config.toml
n_layer = 8
d_model = 256
n_head = 4
n_kv_head = 4
head_dim = 32
d_mlp = 1024
vocab_size = 2048
activation = "squared_relu"
norm = "layernorm"
norm_place = "pre"
norm_eps = 1e-05
positions = "learned"
qk_norm = false
attn_scale = 0.177
bias = "all"
tie_embeddings = true
parallel_block = false
init = "normal"
init_std_qkv = 0.0268
init_std_o = 0.00947
init_std_up = 0.0268
init_std_down = 0.00335
optimizer = "ademamix"
lr = 0.000396
lr_mult_up = 1.41
beta1 = 0.9
lr_head = 0.00417
grad_clip = 1.0
warmup_steps = 575
schedule = "wsd"
decay_fraction = 0.76
decay_shape = "linear"
final_lr_fraction = 0.02
batch_tokens = 16384
seq_len = 1024
doc_mask = true
train_tokens = 149400000
steps = 9119
dataset = "wikipedia_en"
MLP neurons of a small language model. Each row is named by its layer, matrix (up: input weights) and neuron, and shows model dimensions 192-255. Each number is 200 + 40 x the weight over its row's rms, rounded and kept within 0 to 999.
A block is one neuron, or neurons of one layer that tend to fire together. After each block is what it responds to, as a language model described it from the Wikipedia text at the highest values.

L3.up14,165,289,235,261,263,248,192,210,70,52,178,176,175,200,221,157,187,168,194,164,247,105,218,146,152,202,159,244,238,153,141,149,228,213,197,247,165,260,204,214,166,204,198,204,216,168,211,198,175,235,125,224,247,217,199,197,229,261,182,233,243,219,166,148
Description: "the" after prepositions. The word "the" directly after a preposition, especially "In the" opening a sentence, as in "In the 12th century", "during the", "prior to the".

L3.up606,235,237,223,161,200,206,116,173,129,200,239,178,197,155,213,161,168,214,209,109,226,167,252,160,255,253,212,233,199,195,165,150,111,191,262,224,202,146,251,133,207,187,170,205,236,167,241,179,225,221,171,190,228,188,254,177,168,152,244,216,205,169,248,223
Description: Word-start fragments, structured text. First piece of a split word, mostly comp (compound, component, composer), plus infobox field starts like Time zone and Postal code, and = before new article titles.

L2.up127,184,209,221,202,245,208,132,252,123,162,161,169,191,229,187,224,226,199,160,164,160,248,226,197,204,206,218,257,193,192,236,78,209,124,168,188,230,215,174,129,125,216,225,223,227,233,217,263,158,202,159,198,177,143,192,138,209,140,214,274,157,243,209,259
L2.up432,182,229,202,143,180,210,215,191,178,167,202,242,233,192,199,213,185,204,198,203,206,244,210,161,186,252,179,264,229,195,233,63,224,237,200,225,249,183,229,168,201,189,151,221,211,160,173,177,215,207,200,184,209,216,187,177,222,189,199,240,294,208,192,255
L2.up739,132,209,199,197,205,222,163,193,144,194,188,151,212,189,230,209,231,133,154,136,120,198,197,183,241,163,195,180,214,195,247,199,188,179,225,267,199,200,181,187,149,238,164,179,189,245,225,243,188,189,229,273,225,193,182,263,204,233,137,189,93,155,156,157
L2.up894,238,205,151,210,225,206,182,222,154,208,242,145,215,175,230,209,186,176,212,242,92,219,254,145,236,242,189,188,241,171,251,218,261,202,187,196,184,198,168,164,230,226,196,146,175,259,242,205,158,201,123,262,227,198,213,173,219,165,170,277,163,197,153,196
Description: Past participle endings. Past-tense or participle suffix pieces closing a verb split into tokens, such as ele-cted, particip-ated, return-ed, usually after was and before a preposition; also member in "was a member of".

L3.up711,184,160,258,208,224,209,101,209,180,178,168,200,219,217,121,197,152,236,239,210,243,161,158,118,225,226,157,168,160,245,169,177,221,178,179,208,210,264,201,204,184,220,244,236,183,274,144,218,234,130,289,153,150,158,223,262,223,189,120,180,140,165,152,233
Description: Split word-start fragments. Single-letter word-initial fragments like w, e, k split from the rest of a word (w|hether, s|w|orn, e|valuation), plus opening parentheses and blank table cells.

L3.up270,219,210,287,171,194,164,259,212,177,207,197,139,221,138,162,268,203,182,176,167,130,106,204,222,225,222,153,246,269,181,209,164,220,236,238,164,170,175,145,85,202,117,195,186,185,223,118,211,177,226,145,286,157,168,204,264,206,228,118,229,174,262,173,206
Description: Word-initial letter C. Lone word-initial "C"/"c" pieces split from the rest of a word, such as C|ourt, c|ertainly, c|ultural, and C|CP.

L5.up133,191,256,236,233,237,258,244,176,121,237,166,237,162,237,257,192,170,166,187,201,214,195,186,142,171,233,251,211,180,252,149,136,162,182,204,228,159,193,278,171,204,192,202,173,202,224,235,238,219,219,243,269,222,194,255,189,205,166,196,278,246,198,266,239
L5.up161,113,205,259,198,173,170,174,113,212,193,247,156,198,100,212,157,182,203,103,184,212,212,193,157,167,245,251,271,148,237,156,186,114,206,214,224,209,250,225,105,220,222,249,186,205,176,256,195,157,156,157,242,198,212,194,203,141,166,186,222,137,222,200,194
L5.up246,143,207,191,208,243,206,234,223,188,196,269,209,253,146,194,246,183,225,152,122,159,214,203,181,208,250,246,325,111,222,198,187,177,232,202,257,206,217,248,182,202,136,200,220,156,216,240,180,275,224,158,167,187,131,336,164,188,153,178,238,219,111,173,207
L5.up307,190,221,230,249,256,180,230,167,203,245,189,180,218,128,271,208,174,213,187,229,150,188,237,232,161,246,193,218,159,194,198,137,243,227,182,229,210,234,164,174,183,227,233,194,211,231,214,241,235,174,238,213,92,188,179,159,127,162,196,279,186,167,224,219
L5.up314,164,237,246,259,261,194,208,229,121,192,171,321,203,193,239,237,230,246,189,181,172,138,185,222,240,196,217,230,188,254,263,136,192,232,190,168,197,213,166,230,206,165,252,206,187,140,228,234,243,200,196,198,216,216,197,140,203,255,197,179,234,252,188,185
L5.up391,151,250,190,256,150,148,196,180,192,218,222,271,259,135,170,192,190,179,227,163,150,161,197,222,153,276,176,207,215,177,251,144,185,210,236,314,199,202,234,146,210,281,221,225,152,166,165,265,247,180,194,197,138,189,216,254,192,234,208,205,188,224,230,162
L5.up494,178,232,243,267,200,213,157,282,230,187,139,223,198,157,224,225,157,238,181,233,242,188,191,222,160,258,201,260,168,234,171,98,122,206,135,171,111,149,178,149,208,222,207,219,172,241,138,226,211,192,141,248,204,168,227,159,197,209,191,259,289,233,143,204
L5.up584,158,221,181,221,197,267,242,232,186,183,208,191,233,155,193,293,174,208,157,145,206,134,293,203,124,252,207,241,137,212,196,195,138,216,128,247,164,233,206,171,164,130,273,197,224,181,289,243,233,237,206,221,203,219,286,202,250,158,179,223,238,190,255,115
L5.up668,140,171,207,226,237,182,238,150,196,294,283,175,232,141,163,217,118,250,155,178,137,190,252,182,170,183,233,293,196,211,230,192,223,262,202,302,168,208,239,190,136,210,157,232,139,215,185,235,218,133,212,180,246,149,246,188,168,194,200,236,167,166,197,204
L5.up723,190,250,186,229,248,165,267,159,150,240,224,170,208,118,271,247,163,256,211,209,186,144,143,180,157,225,209,202,161,223,205,177,197,193,297,250,145,213,257,192,247,159,202,199,179,164,218,241,210,207,121,245,138,136,212,174,210,211,178,240,206,204,239,261
L5.up753,207,213,236,205,213,146,168,185,220,200,243,225,197,122,198,244,133,185,127,176,221,164,225,152,186,292,201,261,172,159,275,169,166,213,127,285,150,178,255,176,203,115,161,197,213,114,260,238,160,228,153,210,148,133,255,269,198,153,239,195,260,207,287,191
L5.up766,141,260,301,229,236,185,206,163,131,167,316,213,216,126,182,172,151,238,133,189,146,202,196,183,136,147,219,242,195,187,190,171,133,175,214,227,167,187,231,134,241,200,237,229,199,161,279,226,207,214,139,236,173,248,249,151,169,204,222,222,199,178,189,176
L5.up774,136,179,156,284,261,187,187,167,189,267,235,200,167,128,220,250,157,197,167,146,188,165,155,182,184,285,108,225,162,204,160,90,225,274,182,257,176,203,172,166,185,236,222,207,142,192,144,249,219,160,200,163,221,212,267,176,197,224,220,294,228,177,179,167
L5.up795,193,210,142,332,231,206,266,141,129,157,179,290,268,131,198,213,154,159,169,204,223,199,159,121,204,224,262,177,177,231,230,227,162,191,186,211,221,233,268,165,161,175,207,260,204,160,247,269,240,221,207,253,148,140,260,234,293,184,207,174,234,170,171,145
L5.up802,132,200,247,204,140,179,160,193,137,210,210,217,158,101,206,231,121,246,175,135,205,202,202,213,240,237,182,312,115,238,221,205,109,212,212,217,189,219,245,183,226,185,108,194,146,110,162,155,221,223,231,184,185,213,215,164,155,173,175,173,170,168,212,172
L5.up973,182,210,332,238,241,193,273,188,152,161,202,194,155,177,182,195,93,216,192,116,233,214,189,217,127,189,179,262,209,253,229,190,161,203,192,242,110,220,195,180,197,170,187,207,158,163,171,179,179,205,146,180,127,201,214,205,214,220,171,162,189,177,158,185
Description: Field and heading labels. Word pieces and first tokens of field labels in infobox lists, section headings and table headers, such as Area code, Alma mater, Personal life.

L5.up9,169,310,185,169,193,184,236,247,179,118,245,181,243,213,166,267,204,199,167,173,207,203,167,176,246,197,141,193,181,211,214,194,172,183,243,202,126,191,235,235,187,200,230,207,201,206,156,171,218,206,187,193,168,199,234,169,262,177,174,190,272,273,140,187
L5.up14,218,179,199,255,226,184,175,282,162,200,209,193,158,250,215,248,172,229,168,246,211,179,159,131,185,175,208,149,145,206,221,167,236,201,127,269,207,208,271,104,152,145,200,248,140,249,264,249,269,228,171,143,175,156,202,164,142,171,183,211,220,211,161,225
L5.up79,236,233,201,225,201,157,236,196,207,269,159,217,237,124,170,150,208,236,260,223,216,169,194,128,196,201,208,175,270,266,193,171,162,183,132,198,162,216,210,109,182,168,205,216,224,186,198,180,217,244,212,123,269,220,164,134,244,231,155,200,144,192,214,181
L5.up117,159,233,286,264,192,232,207,230,198,179,142,223,135,195,224,190,215,200,172,171,214,179,200,207,185,230,268,136,231,219,207,132,165,151,211,211,163,196,234,145,239,153,235,214,221,168,213,171,221,234,210,233,192,221,228,169,189,267,219,222,191,205,253,200
L5.up131,205,254,227,211,173,188,163,166,188,229,202,181,186,181,174,292,198,238,89,149,237,151,239,233,240,217,151,203,183,186,220,205,205,161,163,233,195,175,216,151,229,130,163,161,220,163,212,188,181,240,127,198,197,184,196,217,189,167,219,222,172,206,152,178
L5.up325,231,259,232,198,218,179,199,223,168,172,252,183,144,149,160,231,163,176,184,207,204,226,200,194,172,206,207,173,192,169,181,237,244,246,237,214,156,206,238,165,156,153,240,255,239,186,136,275,272,235,157,235,164,219,214,220,129,260,57,139,206,256,220,168
L5.up376,213,214,208,219,194,133,164,211,174,218,247,130,222,208,186,187,157,217,174,197,226,171,246,241,225,186,200,169,162,184,195,140,281,240,180,189,149,179,265,194,247,237,270,260,238,237,285,234,195,236,197,145,145,171,198,248,133,168,120,224,141,151,164,169
L5.up402,251,263,223,252,209,160,160,195,199,196,185,143,230,178,132,242,199,217,203,234,194,147,267,175,193,175,136,194,231,238,251,140,194,258,202,209,146,240,225,193,224,204,212,193,201,183,259,212,240,195,167,158,123,244,228,209,217,277,86,222,138,219,189,128
L5.up519,186,281,179,270,234,183,223,190,217,268,203,226,275,234,153,245,98,151,144,194,204,153,243,180,180,279,144,210,169,201,208,239,181,196,200,224,190,214,179,88,222,167,259,191,161,169,177,210,138,240,185,264,212,223,170,203,225,310,209,217,267,322,192,97
L5.up544,154,221,222,150,193,180,224,148,203,125,213,188,189,186,177,216,206,237,218,227,186,129,135,193,248,203,184,259,171,220,220,169,140,147,240,154,198,246,244,197,228,130,214,204,233,201,246,214,173,261,180,127,181,207,226,176,271,138,160,252,206,249,226,190
L5.up646,183,253,166,303,192,221,131,200,162,135,181,203,172,157,156,213,145,184,163,175,161,192,329,262,151,213,174,255,217,202,226,200,264,230,248,230,181,187,121,223,185,203,141,236,179,217,210,246,251,219,200,248,231,152,232,142,253,208,188,285,235,153,209,178
L5.up680,136,230,254,211,282,192,232,194,147,260,197,159,156,116,253,223,157,207,167,122,204,126,190,177,233,212,165,253,224,197,199,171,175,216,192,203,208,195,250,143,260,175,219,236,223,201,246,189,152,275,222,258,169,224,225,236,197,233,235,193,226,257,129,197
L5.up755,181,248,261,234,195,166,202,216,194,204,167,212,214,181,265,243,123,231,235,187,122,199,205,189,213,173,189,166,158,218,270,206,171,262,230,211,191,185,178,143,184,213,312,211,153,189,221,255,198,254,217,183,184,160,255,154,279,232,199,293,208,228,222,173
L5.up840,178,215,184,240,243,199,176,188,180,164,223,123,176,179,157,226,180,255,172,223,229,187,222,101,199,234,232,182,214,136,236,136,185,224,150,160,227,229,231,99,185,182,191,220,231,175,177,143,243,187,176,178,243,220,187,217,168,237,124,245,212,210,150,105
L5.up917,229,291,218,182,215,193,263,232,245,221,178,168,221,123,235,149,198,267,164,225,201,225,163,162,201,235,146,235,205,190,154,127,164,214,198,221,187,245,215,168,156,218,143,170,240,195,223,237,223,287,202,351,143,265,226,191,259,176,155,227,132,223,211,218
L5.up979,192,208,211,235,252,157,185,206,176,140,223,144,238,245,206,245,174,258,166,209,199,222,201,232,256,245,170,191,209,245,173,190,171,234,193,279,160,191,259,148,196,212,224,227,142,160,216,226,198,226,185,160,226,145,230,134,185,247,141,224,176,144,226,174
Description: Piece after short word-start. The second word piece right after a one- or two-letter start like a, A, g, an, as in a-th-letics, g-am-e, A-p-ollo, any-w-here.

L5.up30,253,206,177,212,232,199,140,188,183,232,136,191,177,165,185,180,200,149,174,226,259,216,222,180,188,141,267,246,110,181,214,137,168,217,162,149,123,223,232,145,277,268,180,198,124,254,226,201,194,185,157,224,89,112,269,281,190,153,130,175,235,208,187,179
L5.up107,254,189,208,187,162,218,172,189,214,235,153,197,130,194,265,204,162,179,161,186,177,245,208,211,211,224,204,215,197,256,169,196,117,249,243,138,117,170,152,152,164,216,300,202,166,172,224,186,195,201,198,183,183,180,208,275,286,215,96,200,154,190,166,103
L5.up212,236,175,238,173,183,190,171,230,170,185,219,257,244,186,208,282,166,213,208,200,168,227,247,127,135,213,171,180,194,233,218,219,174,194,185,271,158,279,219,150,134,193,161,181,173,218,198,222,110,284,191,195,221,243,276,209,195,155,183,244,223,220,238,210
L5.up213,238,247,171,235,263,240,200,224,126,219,244,163,170,202,257,218,194,122,174,153,208,156,243,172,214,206,206,154,231,262,181,242,123,275,205,189,225,260,136,184,225,136,156,237,201,241,147,175,161,214,237,243,200,155,208,219,210,203,180,198,238,260,166,156
L5.up358,157,226,191,231,241,210,237,180,163,257,232,232,207,222,133,292,144,276,141,144,271,165,209,259,162,261,190,274,139,221,150,187,223,179,169,210,143,198,175,147,200,147,160,185,207,144,279,239,285,197,162,204,190,141,212,225,223,181,213,196,204,162,203,164
L5.up470,153,176,170,212,264,223,217,227,211,183,180,162,157,209,169,261,132,208,187,208,238,172,186,180,196,182,225,265,161,166,108,172,175,199,228,230,166,249,194,215,242,238,261,279,90,262,232,205,188,176,337,172,177,166,179,229,172,170,153,220,151,181,209,181
L5.up517,204,196,216,218,163,212,172,218,220,192,170,213,187,210,251,191,161,213,162,176,167,207,232,204,315,219,202,221,173,215,173,169,188,216,141,226,161,219,205,118,254,251,170,202,218,193,167,136,180,228,187,140,229,147,225,237,195,94,153,227,196,198,202,153
L5.up524,137,195,260,228,197,219,115,214,198,170,205,185,125,178,187,256,188,191,194,148,178,219,264,189,232,174,160,203,143,184,231,237,206,207,165,268,144,224,167,140,193,170,175,234,158,207,172,164,123,264,193,276,199,209,212,205,186,199,105,240,150,202,220,231
L5.up559,244,221,214,241,168,223,160,220,180,238,182,202,187,139,208,228,154,209,232,199,241,206,156,186,208,214,177,188,202,176,263,246,193,200,195,139,173,215,231,92,171,162,132,230,169,265,174,173,163,164,175,203,195,139,205,251,185,246,146,204,267,228,260,120
L5.up572,246,263,211,230,197,155,128,241,215,257,197,190,201,150,156,196,163,187,184,113,262,212,265,159,219,200,199,201,163,154,241,168,138,214,111,248,203,239,147,217,160,180,202,351,194,226,177,114,113,239,191,255,235,121,267,222,236,237,162,271,198,158,205,105
L5.up756,213,164,173,251,131,278,163,203,230,232,181,208,178,248,207,241,194,227,192,218,197,167,129,159,218,282,242,223,222,175,193,188,203,165,99,234,191,184,237,145,176,174,238,213,169,231,274,169,111,177,128,202,249,200,165,217,233,225,159,254,197,240,220,172
L5.up777,214,177,206,140,307,190,153,247,188,234,166,220,238,136,192,216,174,184,215,194,258,188,241,176,179,185,140,239,118,227,216,262,92,156,189,196,120,231,259,109,211,184,220,254,162,242,187,164,183,183,180,198,182,179,167,272,193,135,131,223,249,238,175,116
L5.up810,188,117,203,194,254,300,134,203,167,210,250,268,212,195,235,157,177,172,242,149,231,224,242,209,165,167,220,220,171,216,147,212,158,96,159,169,180,199,216,190,211,215,190,219,230,313,194,128,146,134,248,236,215,233,241,216,153,211,68,226,146,199,190,199
L5.up937,206,194,202,210,285,233,163,187,207,228,128,200,240,167,240,206,170,203,194,187,208,197,232,205,209,228,179,256,198,180,183,169,200,175,161,173,182,202,220,141,159,290,179,172,144,103,176,234,235,210,163,193,195,152,196,225,232,183,208,264,233,156,205,173
L5.up943,261,212,198,196,228,270,184,157,189,263,248,194,211,183,152,279,123,234,227,171,211,151,270,168,239,236,152,201,214,195,266,243,128,212,164,249,139,233,188,109,222,209,154,163,154,215,212,168,89,258,118,183,206,166,189,177,226,216,163,243,205,202,140,180
L5.up997,263,217,227,249,175,224,143,259,235,275,171,185,181,237,169,190,174,229,247,208,185,200,231,238,256,229,184,161,161,147,246,204,193,184,160,152,213,280,230,196,157,134,231,226,170,235,243,186,207,201,170,257,256,172,244,199,183,91,149,248,114,197,254,211
Description: Split-word fragments, verb-in suffixes. Mostly a lone w/W piece opening a split word (warned, week, windmill, which, Winner), plus suffixes before "in" as in resulting in, participated in.